Weights of a small transformer language model.
Architecture: LayerNorm before each block, learned positions, tied embeddings.
MLP neurons of a small language model. Each row is named by its layer, matrix (up: input weights; down: output weights) and neuron, and shows model dimensions 0-191. Each number is 128 + 24 x the weight over its row's rms, rounded and kept within 0 to 255. Numbers have three digits each.
After each neuron's rows, "fires on" lists the tokens most often at its 100 highest values on Wikipedia text that the model never trained on. A number after a token or word is its count.

L6.up121:160124153113177126152121093173155168124153136091141112138099127155104122101143118133137150142133135133157167115121157109107127144120106097078116132122108121134158051087156120143087126132164106119165143126129167146164126135115132152139131106130104162126105131115111118157139102108154156180175166147124105103110091092119159157119102110144135130106145114096159099108131149170095135132154128150134109117167132183122102147121189150160102127091105129115140110154152100085142120123121124101121053144125150116115127119134132070134123073137125137113136110103108114137133133134126139109
L6.down121:184087112153157102131150139125103176141109118108116141081121168111164122101110134133139126134169124149150084101098131160117114150137078124141147116138115093143165137102138051145127096118125074111112129109095098139135163133125157171129148140189155099127158109155118077142122120107120152167173148111166088119089109124116149151162156138134111139117163116144141102152117155171115090140148139153146091135160125117113107105130152124144113142142120105130103117110119151111159120132157122074145132132101130123169108148144106093101127125148134134149122108139129129158146125128086083124
fires on: "–" 39, " (" 28, "-" 18, " b" 13

L7.up1033:135134149135094164118090104112093134154133133126155118134090132139164092147126148115153154153146100155163130132171150140121092091164148138138123159098113107140092089130132143078118156131132187137167110132124132157110148127103149169120147174108145137132085094089119096106139166144135169157127121137134112122134121097105124146035083146122177128152086116135134123134119099139125145118145146136121126103138132118105099106137128133147153093111115148077142112153130139126104150143127134158108148163141122107151160141119134117123098114116086113120124087087160135130104116072164123176
L7.down1033:121099092149184157147171119120102129112092094119150086111146175104157139142109081114109125111147125145154138111129132119144144123170108109133141100148125170123137127175081131119102140148111119106169076086095123136158107136130113147125133148165119120130138070123151088110104110175144123130155136120119118122124147137148146116118141127146142152134168091097158105119106129119154098160132131128149107088119123097118116139127135090142162123170126105101116105099147081121113136181143117129128095134132099150109113118136114147108107145151124140128112165183161095175204135171114140121
fires on: " in" 35, "\n" 28, " by" 10, " as" 10, " for" 7

L8.up302:147162159104184134147102114147089133116093054088134125145099109164098163146122109121133113073142144138129163131129136145126134144141088102166082133183117141096118102096127134132103168166182129127163132102125170098095131105108146131158165109116138143124112112129134100101146125100080095157126136125090110166094112142140140105130112129109123174111145092110106129118133138120147133143059145125115131115099148104145124131140109149122213140113139134139108107127135126151153141130137137112150111135108098114143135120106166115144098150149150119146151119114125152158087169145128130142
L8.down302:138091144141145146114136137146152092122131110109102184143144119152197133172149126111087152139164132138131160108129154117156105154156143123133136115108163132112139088093159104142136105140136158154123140142182116083103139088154115109150120142176144086083138116110103161117130125101151126105108088136083139135110132170168105130151105151124120145144132103125163172104160149066112095181135113154075108123110147110118143122139136141137156118124128120144108135119093097133136094152132096122170129106104079122098148141115116113109146106125102128115106128117158111152091103174112139127
fires on: "o" 24, "L" 9, "ra" 7, "ta" 7, "as" 6

L8.up894:102135136106130120156124153141132138092131081133108089131134118131116102107129118111126094120079138103133126161066106121138150158111129151103120160129121138107137155120106138158174132094081129122165134126106194138117171159091154143133076150125124138101130135134131123086101147130129105148140100198093136135126161087126127099146130073109143167146118106143157123120158158133169120127127119132133153161086147071123145137146110147170122117129161166150133127143085067093152142121132116162122100108137105083144134125147101132144126144164131107132155104104126145136135174149160104140
L8.down894:089122117137169122111154183122109147179117110158140146151105145154115133101162138096119123142120168133093150106103089148127165087137112170116131112139130110090094139121129169105125122153178106152122174133142082156139124123153146092099162166137097111139093118142099099126097130143118138114133142118153085132132150116098102154118126135194117129099128099124097150141141149104166114144139150073112100117168136157117122141149137162136102087118148110123126106142132109093112141109156142108118123073130147143132120197140131152103115119118143159117094111142105138110114158107128179088
fires on: "ed" 27, "e" 20, "t" 17, "s" 13, "ated" 8, " T" 5

L6.up943:156152164090133120149156107085100141072106132117175131106137115173118141125205135127123143128166141107098145166107132138121122092122144122089121131071117158102146108119188145130123120136123153139128139146145178130146118114116044068112112165142117134154140146115126145142089143087151169128119097170134160125146153140103117101140150102127139156127114137136129120120146119132165140143135081115097129139143143159158088135096121114144105107134125122111159098156101150091115116113107144110130129117126122135137146077122118124128138156119126152117142120110110130111087127127077146192
L6.down943:146103150119101146108165097090102172096126145070143115136096117118150135132151155098116108135114113167134107110094123115181129117093088180126137191100102159111136141122148148101130141165128169105118144080124095107085164098127092139140134074133163127126155161098127130140108096126126155138104091094086084116099164138130125149147106141157119161148112161117151129152146115113158143115130110095144135097153122145120160140129125139169112197130152167138101129168130153093113122129146112141107134087126127154135125106120143089128161126123160108146120110113123128122131147126116168123
fires on: "in" 20, "on" 16, "s" 15, " As" 13, "n" 11, ":" 7

L6.up193:086123133107086132133128119091133128082169103098100163122104158124133193126116101170120133118142146149148136077135125194135106117117084132120112127111164160150112160161132139159129094131160192125142108117150101139126153129130128122145135124133113099206120137111116136174083148092131149098117144111149090136138122108124136129113100110143064090137163146113105117135123124104127086142126122179116114117134147187128101120139089131100141101161139126162152145147129130161141134170152143118155113093125091131114143115123109145102123147095093140129098115125111133100169133125120143135
L6.down193:114093102108161150141186130114138082137135144114083182128177132098129142126180165090086111125144150102120159102102146148145117124095081106141137129111120099118121136123161100175112117140157140098119138135166124153131143135143113134151111133113105171143176119125170205125117110132136131125136148114125157116131135096109123127120075119142107104137132105129141111161133090121153103121146108151113111107106121183116122143135096122160128177172125101112146172168146123129128141121109122127093170135133148120113122161106118112110125140074138123119160130096089084099156098124129149099
fires on: "s" 23, " and" 12, "'" 11, " place" 5, "==" 5, "ab" 4

L7.up655:101087158100145140142144147131138138100137133129150139169086144146125148155152142144114096124078160123109155141122124142115106166132107113123107169158107171118133142137130126070106137088107156115105146172104128156163109100142038115117126105115149164156109153148164125164142115103129131096140151151152109086175106163093143104144142095124092124154144130138147118144152159130101142145113120165097086158160149138133087083117096108123119123116133135105160154127162136093129120125119128162092124108115085088126123117132125143090143150146131148093111105105074152132143116111132132142
L7.down655:103128114136121142133093136138085129104132095149099120081105116131126157121125147164100147117128178186145108136104110067123134124170126097105099121077143151152131122177134134103144167130136157137119106143139101131136121100160154123131111126116114170130119116130121121173150125123113129100129125131121117132132138126139133077167167108146140143130068118125111145154147123065131108091161142155133091116147150133098100147129161095099145144149142134114102155181109203132131136109103185159082125100120172133105147108125118130072138170142179126133145119111122128116133138121102132124
fires on: "u" 42, "at" 9, "in" 6, "y" 6, "hy" 6, "cle" 5

L9.up129:120184145122159122128149100121096145131121145119146140143104139129184098165110125080107138118109136140124096199144140095115126114158165139140104092141150130109141127124139094096145158131141115149096104112105121142124133145139133112104126132131131138155069137127172130160160114138160114128152135169117126161147107124111128120104171104134086133102144141100127103116104171147075069128085126134116148146103149123103127152159115106130126092122153172128131148126138143110142125102110079168109117092174144141183086108136121110133095128166088089094086105160137160143118146145106139127
L9.down129:186127150122126123119109146147097151119144106134116097118180108126093128105146116110087142123130104152169088119129176130105121132180139143119112163135110134166125124131119142116157090149142131167115077158132105113129102096090141134152103116125146169171156114107116123131139112164182140160072086113124126117117123128103134099134122146093127125148078128120163116140143179169134131113130137131131147076133120162146129060142086119123159159193131099124136107146127120123144129140124191117138112143130156136111119114131135118157132152099142102125150122130135096087109110108117167079
fires on: " The" 15, "|" 15, "y" 11, " pre" 9, "ti" 6

L7.up282:127146099141112143135106135148083135089100130110136088133152115127129151108188109115088125117108147119111172130096079117111151130140156126082140137109083098140070133100136132145167111120080099108140127128159095183165183128139117110142128171127109145113159121142179111154111101157129132138113131162140103143152130118108130122126121126134099172120150123136134134120160124104115126144141128127094120092141125131147136159121106140105146135141141166170110185118119141140163114093157098165126099115142121109127149187089141126101118130152155117114091112126064112113115188104150133104
L7.down282:117116118110128106115127154066160114099099153124124161136126175102112155071124142144113136159064160141130145085133123157110100137102136123133137143131129122064120143111139104112136153134147142093171120140094102092145145149104113100139126182124142125133155138156126109145120140144151178101162134134124136123140145118150129138134157105139110107095149156158115118153137159116105184127130128070106107138138144097112113142154124150096153133104191132094115113175127165131135108126138078139142116072099110097120138138130113156158123138148087090119158119095103122158141129122125179096
fires on: "al" 21, " re" 21, "t" 14, "s" 13, "l" 9, "'" 7

L5.up991:142185135126130124145108166082112153107131146066136164143125122131115143196148164103135154147075139141120130117119122114126123091149140111104098156100095151155132108155132170167145152100141138097158113125136098136111069170100109128136128112116144142128155104086077072088126122123148144163142124128132128134161164107111134096071136122105141100109165153163165118122145087125104140118123126124134101088153172141106129124091131140138121140109126154134105156187116140126168132115111125151144130172126151109155118152143092113138146148138120121124122107103144144170129117136099097150
L5.down991:088128166096096130137123112144138149134124112135134085130170144116153147119132124098135130114134145157170112147157126099112111148115129092134142126127169091135146157142147113147169130190110147123140148153152115109123114084121071112123114128133158145145077079110119155125170155140151137161127152104124141125137100117147129085129098124110141173127070165126137097138143116123142107109144093158129183103079119123104124119100082112124135090174149127139087144095131153109126121153135125139094113121171096107117115111169128120104149091149131122146201126133154112127131107145164141078
fires on: " as" 30, " and" 24, "ly" 13, " of" 13, "s" 5

L7.up909:085157116139137091148114113111176160077090133128169088153141116115124106141197156121108155144156141139114094110148124088137115139102133114133139122132114159154135155119132110162113132101090118129151110176117110128125071135142157077137121116150134134191161091154121158154154109083105138134151124141107133117128181099092138138118122163127103113156146087129149119084145098137094120129165101137087104133144119135151122085142153134146156166151103168125162133091134083118191121122146121133136148122080110128122135101111141140110126129105109161123112119145147113147140159117118114127
L7.down909:102143143096158098136131167139110153150156124096111170142163133158127135078117139120168199138121151145088139120113101099123098094126131122132160135142121129125163117121104138135109106127164112070132125187130092116177131142124140192113155131128104158080089136127139124149104174128078131106155141122130113113127109112117127135151106116105114138123133123156143127137126142169132123096126156084122149097134148091137078133165107152108155126079137141139194147119147130155139105103116117092122122104124128131131157125132139161198109135138095115114125115121133092103148113120140117073
fires on: "s" 38, "gg" 9, "cc" 6, "'" 5, "l" 5

L5.up700:087149171107158128105110133110118127146116120122136138149088133116115154152174135102149170101115157155066160154132134085145146161156135157149155124154130120147105110099151121128171124144090111142110157131095135134120131145146113118139148123168133125153139119136149121161097149141136123107145122126076174131125131115111129137086094159135104140130151121120138162063133146115113123112151125116129074119104123117137109142132144164116133151135136084158127094134144130113093122105094150102110166163139136125072109122177137123077185100091115123115062093088164104139120149141154119095
L5.down700:086132086119128120105118140141134172119152090138142140117134124152142141115148095083152159141142161110104157122094130146099099156080134117114119079126118103114137130116141140175131124183162130134106121094183151112120102155072120160142130116099121140157121135121135108135109146077139139156110082124108091136128156114075151123108134164149134121090161090129120140138121151147114122175137105101097123143183120173126118124127140155124163086075152135135128132133129148152168167132152131090136157087132164110133085073109143153100139131121090109127137130162130134155116121145165125129
fires on: "ct" 18, "lu" 9, "qui" 9, "ing" 6, "bu" 6, "duc" 6

L5.up336:146162123091107087149125126159162104148124133117103119118094148129093106143121117137143095124087154177124148148139133118143110175112146138133109121115136158124102143178133148128161117135114072111113127101130159132098166132168075175087179119152085179117121102127148133128108124135161158143148141108131130122102148074130178122094095120112157125149150147104101119118107100156153138097152138114148113135130152110136093137123146111126166121150146144185104186147144113119097097089096141125136139120141113161116120117161144128107147147107105131083107129095103083153154096110143131142
L5.down336:144146155121122129122087111062131151114148145125138123129133119114112135102118125110127146065123123146126100123098149184092162155064132150136111158140129121087118171135139127127109135147115106110171138111150102101129114110142140153137109102125127127142141162135122189137161142136162111144178100158140155121130129047114121117113058121132136104148124114105143141071121131124104149140165097151159129115116063141092107132115145148138124131111169167109168186125131119148146079114162124115160149098146134135120124120100128115152120113148112153096127106136166131121133110151135136148
fires on: "or" 15, "ce" 13, "lu" 11, "qui" 9, "la" 8, "ute" 6

L7.up979:115123159148163119143118131071137156149142136151115120105120145115126125155131106144151149128076146182118135103117122093097106156121138116130157135110091109139147130144133121139122174143149125118132095095113151154108088120127092100110172131135068142131092153150133153124128147126125122160171120126106142078124090070115148121105143113096103110114119159146135146134145122104107123097119103118161155162166173135121162095154096124163099140109091136069113096119126129152145136119170136167108126174125115158120155109159126188156135111149136085131109141104150077173120120116144143117
L7.down979:125119135105131115154094144128161116162115105138096147141120134129096110088088095140122160108104141106150139128118094114159131094104141167150127144091144128159161117116139130119136073090138141086102108150138146126151131141125118173152156125136125124099205121104131098156102119149107127089106110104168116119115115118121109125119123092148141131154180135128149121078174122133112154148160099133051112125151124116141134123112199168167152160141121116130158104128118104103159146135140168132083087150156110141137149152105157129125162127106155111150149133112170132108145122090115129104
fires on: "-" 27, "y" 11, "ly" 11, "and" 10, "am" 7, "ce" 5

L8.up623:125177104108148115106114125129158141084105102123159133102089135131164138111151125158104147171125212125134102130146100184101172155129105121083140135110123100102121135136153150150152144145147083159134104114100108116175153102094144124132124116097101123120150118147092130115143162137150095115106144164112102141136121115118112075128105136124130116127133104130083103093142104157091109144107160164111121142139157154136108160155155125141165116132148137133115071085130138160168089137117121113129134118151126129085123080135140129125111168101154115128156133128133149187132143107108111163
L8.down623:130162135138135105151118155161134106122102127134171155146117109159131138130133147137111097131104138167131100141095146103137134119169131127120152115128156140126189139129090116126145135114148146107143114139149147142149149146099156113108127102129133128126129121144165068069145122114119107103128081161117147129114135107095137133158103147115100126154133131082128177097155137090099127145085129141100167133139081130114150111125141191144131105131137115120087115081160129168110150149145086106143122179093102130127166127122138131089110104167082102130095210147143094127111149138143111095
fires on: "f" 19, "ra" 11, "am" 11, "R" 7, "ta" 6, "s" 5

L6.up59:129106151090145134112132118121105109131152078132122110153101094148130145107157141156149134135146135148096126129191111121122125128125075179085108143126111135156148163124148182117136083125124110172109164133131122148154119140138119077133128142131111152125155173141155121095121165115132145096095112109135126164143148142124098133127112134161090146144098118128140166098165116147110125128145109195114101092103116143130123094128112069123145076186138149149104149148146117121144114127147107107102095091106113133165136121111128128115130161130162101124056132120100143125125113154104142182
L6.down59:123101141162149142134130175124111134112174131139167103146109064116138138140147146089097110090126126160118173134139101090139148149078103133130104155130112150125105103120122129131134119140147166073136167166128132126109118145165102085113108153118089140156100123139109108182137099124128130146143133111107124159123115111110136095133155090177107101098147153130113128138128132140123151140155154178105091130155069133143118163120158150153106133144168136117153167100142116126112108133137078155108129096118137128130137100108133080076148155112136088171161111112123089135103130123128173121
fires on: "'" 20, "s" 12, "u" 11, "od" 10, "is" 7, "in" 6

L5.up1017:167118113112098136138159126108163125137154126130108102115129172152097128141111165134146133087173032092116097120110156140124139107107171115153171113101101168165150132138141120122104127090118127112133150140128120110088089173149096129179102105138145123097148111123142160142109125112191099142115106099139135158176099119137148106110127123161141149139099143111137192119135090154125112129119175159158124128130123131103094121104103119174142106135126135085137144144137149105116120076119129120153089156097099107139143115126106152143116164135123156146142116124119132104105160140130145109
L5.down1017:125098130107126104137143172162096140101126103124107103085152093119085170128153134136115126116139144118106113166168147151085184139095147145144107171126098138120165116133142115119132090129136133165163158134140134091175096104134136142149106112141092127122104140100075123127191103141104171134131098129114134143111133141097136179135113147106147135114096111152149136128150139150123116109089137161108081152106168106123184144127138128117136127134095131149136100122066133099101086135097139104131166162126118103128131131122134128143147189096125128144111099122135166134086122159149150110
fires on: "ed" 19, "k" 9, "ation" 7, "age" 7, "um" 7, "unt" 5

L8.up582:132091125120159122126118136134159113152146185098130150143126163131126154135105113109140160133132147153098145147103167115117109137075120122085145134114115141140177106138156119194130144095143108156117129100163183130104089120086146122115140171166109087118140121108102121157131114142134141125120145133125136094134131096129122162132113169120097112095159100138168117132153154173123138104153125101160099133128096152155150107136134149111077151070095141108098099136162114124136106194146134096152110181161098107171146136127094125149112088116137129143118155108119116121105115095124128128
L8.down582:096143118076147110135133155092135153158105124079128100151150139129135138096175116120085110128176125105175115121124114119151100092106121150101132136153125143145154127152150099130116113129125138118122091129189137162109155132177151125099147155161145101139147146148133101153115128147127183129156099126129108106112099092114111172140100112157135140111118092097166111133182153148117075113154147120132115107105078103093113107130091143135133162116111099122167100143190134135151115152113157131123130137131142156149122125100060137139144126146142128147125150114163127087128116076138129107
fires on: "-" 35, " Ja" 14, "–" 8, "and" 7, " Le" 5

L6.up101:078136143153115123143121103106128096134183097159123108122139108142109156121101131110113093121188098138113124159119141131156129131132165118150143111126135093129108157122152133128128164097079172174124129162157114086161136183128122109110097148090116134092094132102127134144077154123113167136127131107102162160152128134106138159123143119103084135099112183135167139157154123145140113113171111122097128118147148125105101095072098125168141143079131154120150119144133132104085127154150130131096175168128132085143130126099126151154139110061130124125152127117108155142124129148126127115
L6.down101:152133104132115122085132130130145133174114100128111116088130074123102107139178113158120083195148131118119144158129117109126116142112110121131137097154174182152145109188143092098134121119108166135127132122123108113143145159124116146159131126130105126130164121110147153084174125113116182123140131179112134135093112149132146154152128119113132119113137118140122119165089150116118116126133082108147098150124117131091117145146128116130080104161134136131131126062096124159125141126102077134101138138155103128123080123142147119142127169145120134105160155079193131141083136155131121082
fires on: "n" 43, "k" 18, "y" 6, "ed" 4, "ide" 4, "u" 4

L6.up1007:101137136132106112118151170108110100134115160116116131131105131088145133141128108185149146135143116127130125136061128135109153120129132111122126125125105113106093117115146093131134146107126112119136110097158088129149124162130115106151125162154165180211117129156103162151067117132098150164119139125103145119103166099109114140146114126123164135161098132115130115123093101141123129094153123160160108140153146126060142156127177113081112155087103137182118138138132134135092120112111094141158124159100109119201127133143119130096101140125131098148143130126150167187119140138124150121
L6.down1007:116162115119139120114112197122152159109171125115099134137141135108130109123089162125134092142127114132135097140146194130091105124137162120150138105125115196158146114124108134111161145124094135114093107113126090115093109150121117130120082074146156130144159118137127123112160130133138129126091105131116120143137136156155158120132108146146072156180160136118114136154141166134158135125126102095114120128175127172155125141120132163104156103130124116106097083128175118186150091120151069118127125110090142113127110177134129118069133183167122128126123128124104110116127100110130125132
fires on: "n" 14, "al" 12, "or" 10, "ver" 9, "o" 6, "ba" 5

L7.up733:140139101101101137170114114103134130158104135156151123139111150104173148067129126093089153087170145149099150123096107140109111161168148149164142137121091146132107125142134110129101179133126189137137127118089103151121116120121141106110149145146115092129106143083114079121136147145153155126143124140157094155131138097136109127087108138077140129140135138089129104094088110151137122144101138129100131110112133122106089123129161100136141155196132121096146114166167159101147139155185127120111123108137155106145179171116140127110106171144121141126072114129139153115132116139145146151
L7.down733:154121123111124147123145113144111140147129072106142146145102139112122133133120171181112164152171082099143130100128122139145109128159110169147152126110158124115079144136131161117107142128148181138178082090111135112123075087137134133129111120154124113109134127124103058115130152108140158094165103175135080126125133057133115131111123110098149133151152132125118116131115173121135155118147108119141100108103125117107123143132098117127133152130123090138145056099140139133137115155157101131140143133146108167116132140107141149093111181134109107143175124118175092181141126116142153136
fires on: " 19" 43, "\n" 35, " 18" 9, "c" 6

L7.up798:118164112109123136111138106120129121146154129117109119161154129130135172084141130136135171158103151124133104184162137148141139153081112124116139121078128144133130121139181142109119120169105155113150148147104171117127154102100089154125137098137099101107168107112140117165083125060081163132109140169100185117167127134122136142103156134102132144138119113119109142129119127113199109151141173173144130160116083086134130107139163127125113131085107149101127146106133136106118083133142111128121158119113123115099165146111140101125126128140129093117149090149102126096114082164136101143
L7.down798:137129084134120131076165169135145107114119147124110148077174119153083179091089130116139170142094158170111104143119121110128111122127137141149126143152115122170146102114095102160148140138155138143089154135115089123087139120141124155127102129149120114111145142141146120166098103121111131145115114113170091094157135175141123175143139116136130150134158104140164105162115124110125145107139130071120144120120116155128151114112156140144136115144131142106081148163148129155122124110103083117107138093151133147083142124187080118115095145168127102163129113115153120152059134094116121117
fires on: "s" 28, "ta" 11, " at" 9, "il" 6, "n" 5, "e" 5

L9.up308:091151132175162088167113168149152112120124147153142130118135110121154123094135073116147121112138159093076082144106121134113166181109127089116113096141148080160087142123101121138161082099156100153159149131115145135155123090130143116149128142147149185108128159091157123080159140172150115112145122122103132152150115121115114127133109132126123119126129165145143117122083076120163137112121123162109094121123080149110123144118134157157140086099139155133125130125090126121162141148129122128141131096190107110145145121110116152128093143150115115166141128131114093136119147073112101148
L9.down308:089148092153148114126145151151150102112136138185142130095140135110153126148106109161169076131127139153138136121114117141126167089152121111135156117136136092159146078127109113154143147093156135127108122121105153152091106136108127109111127100172103168106167127125163114141152132141139131129110099127158153093152131131102092074105112176126141103189122151150116136111092102166145079125093114128134067133105110085119119122114143161121141141106158115108107147070122128136084123145123121125109107109123071111170131142142146128136173115134122086135146136141131171177147139130132147157
fires on: "R" 14, "s" 10, "w" 10, "k" 10, " R" 9, "n" 8

L6.up365:132137134117120120135175126078118148103165142105145132178122127131089133124105087133140141143112145125090072158122140094151112098141142149134156103137116097161150181126120107088109171092089143111123155106094129125134148133161110176139115161170148138112132137124166149123162146111127120117111123115171102081158140125114142122073171129108104110157122138150130086141115111160143111119132141151160118096127129120138135144097124126125091132091138141148147120086137176137164096134146109137068158142128124129174141079136095131141129111136113104130177113108113121105147063120159142115
L6.down365:120093100132135158118160138147086120123096143117135099125091137129142118138157131138116093139116092133135089119150136115105130117158131132133119132170100094127131151115124185101162106103156120128137117093116095096129147109125120143072139109093132128106184129110109177110082139153129141117138095156133135090127119101119113146154122143125124174130149143130135118138125150141174142109103128161122116102130170146137113102153090179103151113103115110130140112165135109114146124151055157159127107114108096190085128121133137098142194171106151130101087167142142153162151157163142139141
fires on: " of" 48, "y" 14, "ly" 9, "," 6, " and" 5, " the" 4

L6.up1078:136145138143117119097120111119157143199134116097141153121112141173153106078112111141136150109148120127112111101116149129139127107115119098147078135093123163137099134114114124138123103142136182168105133142176132109120142101111096128198112137092129130136093108130096142108112141135140147115163122172067112108173104076121126146125119158124125100098108110154128132129125104110146111142116149098145154127138161092128129080144091110174158114177085123127156113143104181147141156158140103142106132167144144133144118155152160092159109136136059117153146105114112122128131147136150132128
L6.down1078:149071118109152117156163104138161135129143086121104151205108125139120149132100116078107116115141109156140158111121143142123098113112120151144131140116136137127150135140110147110144145165113131103145129162109125114137141092154070154115126115141163142154139109144113094121139106159182139117142133099103131130087125118162130096126113150141117116152157152110140161108074127140113116152137105117108105089100136168134125120102173133137111120073142152136127091129157117129116117093126145141207109126124141132153114125123107133137117065133111083145177162137110075154173136142177109113
fires on: " |" 37, "\n" 26, " " 8, " it" 4, " as" 4, "S" 4

L7.up660:127149143141129160093143132126100131066100112132134120124121131111122114121163149138134126124109123126103099132104128162127142140139163111154130127183088138096102129128134119102103138114122109098134155116087124149067131146142143123144145132202147099154113119137090141111101146161103107119120108138155135165110102136133116107137127140148120090137166149123133098129117119114128145125157148180104149080145102155085150139133132088130131136126083112143139167198125171129116115190104126115146151144116124142153120113127143082149124087147174090154123114133186093151121134143060162136
L7.down660:091103144101134141124081134114102143137133102127130134130112067126116157160124135129117127134161124143132095132194157110120162149105124144147129146120143182140114134152136146110116086133108171142130150122145091148144111105104111141134122142147170074118088141118151152158171139116120129116136095122156177148129103188118168140156119111177155117121135116116104135163095141169087133114139113111077121125119139115071161131129141111088119177130128103117087118096173128122123129124129105106150099099129102184133143145137099128096122142128130085157127164115158145095124128135115129071
fires on: "o" 19, "al" 14, "ar" 7, "der" 6, "sh" 6, "th" 5

L6.up1029:123113167103133133135144137121113164092129148097132101154108139163097092158095132090165111111071131136100112089096181129093121150148132149100093186099123081124136204175126146106140111119144122155134117109129125132162091140148147132174116126154157135130109161140093149111174116128134081133158079129089154117152117140097112142117159114133103128116125143143154116147165126111125118123118102130137103092130128121117145117090109106137137159098117113160107120113114187132142110131117106165121157191134108179109163112126086133137125114142146130149146118138114149096138132156120142118
L6.down1029:128140128126086127147152095115183123129094146128125149174170137116140144117153141136133140114111134124125169084133113120126094092167093074101099122143105102135120187098134128098149130126144128135168139101124159109120132130131107138111140131116160112102155061134129154120149168153147171127089178120123166121132073122135092138094102156140110135119134117108168106140132143126164132155132142086167133156140137125127129131141145160108149068156139151126117119167087087128130138151129104138133164088123122130115087135152152120111115106133073148162102147124119076113163121120139090099
fires on: "ly" 32, " of" 32, "ally" 8, "," 4

L5.up709:145081130164178097168134124086169102143142099160134099172104126125156171147153135144130124139166102117136085101154077172118091142098137114108151150149143094121135148177127155148142155092119152134116116110144114151123164082185145103111110139186112116147099114085141109147156122122120139135159127099130136141156117183092134156118152117136112107158103114148142156128142120082126139119138159110166132113130127142132137132101101120129149129151118135121072096167109132101132120165131121122099117096116094087118136149112132145168121155117118111128112127094070140141136111118145100105
L5.down709:096205176134139115089116075111160102124104138136110162147121142114137159115158147128130115145116136087106084164129157114152145112146149157136116138125156122161149129138114107092077111144122142062152117109112135136121096108133147177113120096154118157117125128120129136109147124158154141140134101094216062081141143078097127127148098126157108105163128158134111111138112133103124135159163111157136147121128141091114126144117166084100102156133110139145132146109109133115076153093136108115139126140137129101147103118120154146100131121141130114142141104141126141128131124139165167098
fires on: "y" 20, "c" 19, " North" 9, "vi" 6, "av" 6, "ab" 6

L6.up160:138080130090143126140139124137069154077116153092143100099096116156111160170139099105106155119123116130132127172134088096155155150087088119104116128161106149160083147155128123096126151124097115141132162131115152154168144122155091112134130148111110111141144141155110140117092121129144092124134094125168134136113140119115176148099143109124203161131124109131105120161147186119136133135141153179129095168117145104148099122151123152133157129107113131116147128111105097071133127098141124136135151113110124112108114107104171099145101140145182110131095084162104113109151123121135120128
L6.down160:157152127123149184091140125100156102117094154114136138128151114162100143135145163117100130120088166134156145093100097142136129131083095119110126172115157146111112118132123101136145108121145101136121162180145140132114164145096162128133115129111077147124128138154122112157131122150110184127075138149111155152145137126149132114138177103107076093173108060146134111125143107122137128124109161103148135142086120095121073122107155131088129132106153115091134162108168116141100126126115139166120120102135101119109139184136134143101116109101134159142162138100163110092161149109159116127
fires on: "t" 32, "il" 12, "ial" 9, "d" 6, "s" 5, "ult" 4

L5.up939:132150113143098091160155115161163141081169132127144141149092090156123139127078116133170159146071117140155145120103152123146128126090145125133101153135112137099161131148128114084163124137125145121107168097149111103138138110136127149128103083158142116127100142169172076118155136110116135110100107081120147109122069124150117149126103134119091112134128101125096208130113138137152130138097118138157151105117118123115127127109113130145173120137157139167121147150154163146100110113131107100148119175138118165082172135132139168088100127097097137147137131139144180128123111152117150111
L5.down939:122114104119116113162149111102187137163123136126078117126186153105111144134127066116101103115125139121142080129047152140153104173106143121153108143137134118076115120140114075160109111143096125125150094133144122091139126127104118125123173095115149099096100151113169127151094141132162125139126121124140143163142116120103131130143105136119147123096127107140119104132119146183159126160132118127111148169146152109121115088108150071139149117094115163105173133169122134093158127140108133097124141144133170137127135138094164151161148157109161157100162119142151147083125135129146130144
fires on: "re" 24, "ce" 13, "ade" 8, "la" 6, "est" 6, "um" 6

L2.up478:137152103107105147102140102139129137146158151085152098123102136108166107050133104175153123144204117110111127157111128114123131079150118159122151110082143148172175148142123157092127099115149167136109123112192146135095103086102083119101127160162128086111164148132159144146157137133107096129120125121118133098164125095118137117098138131165127158109128101101117136106118136129142134124097171118155165129139167152124133152104119133127131147135133147159129115104097134071144142110135108090113152127154103150098092135137161128160092122139117110120121130147104156111109139122157144111
L2.down478:102127104124100125122083087164124100144128165131141103113127142076085125111138161160125110133126166086134148183104148150121137163131138127136131155125148147161164139159128123104112122135146132111161152104138168136164098093115103138097131115089110096126084140129163133167146179115155139128127101129168138099144099113096174078105153110124132148132135145115165160159077124178140103123091144157111122156128133098097112108106104153099119116115158139101143150107134122089133136117160121138147159121175109124149103112170154138120126110110091131152109089091154158129136118076136126130
fires on: "and" 43, "ill" 14, "ell" 13, "bor" 10, "67" 4

L2.up698:133118099135131128163126114110144148147108143172137146168124142096116101104118138111147103142132130128128107108139169131092148127113164132163134148080126099163106179087145141084083132150128102135115128136148092179105130094163144120123104134151141132107085144155107093166109117188098118167154128100121101162100170112142146149129128096103105135118127151128122140136132137136153144127107150114121112083103125105157089098136122115129140112116180145064160132133049169172123121124119107130143129088140125142162147127127162132150097167119143088167146144113105121126116133134154163111
L2.down698:113133159129139105122114081092095100122142156150131126159139120134107102149130099114128125105153121132140090172120107111130193173135143121135085133113155102105098147111102200121137132163158131141152118102119161121150129092139143084112147102126089101156163154140126121119158137175117135132108116122122117116110149092133148140145130138118115127115100143125123165104152153135101170120111100105082156142157113120168123089099162145136093149110149122107120127086115119137083144113144133155107167081090177165133138070150152132101150123165121098126125099135114158106170140155155132153
fires on: "ir" 54, " because" 8, "lic" 4, " su" 4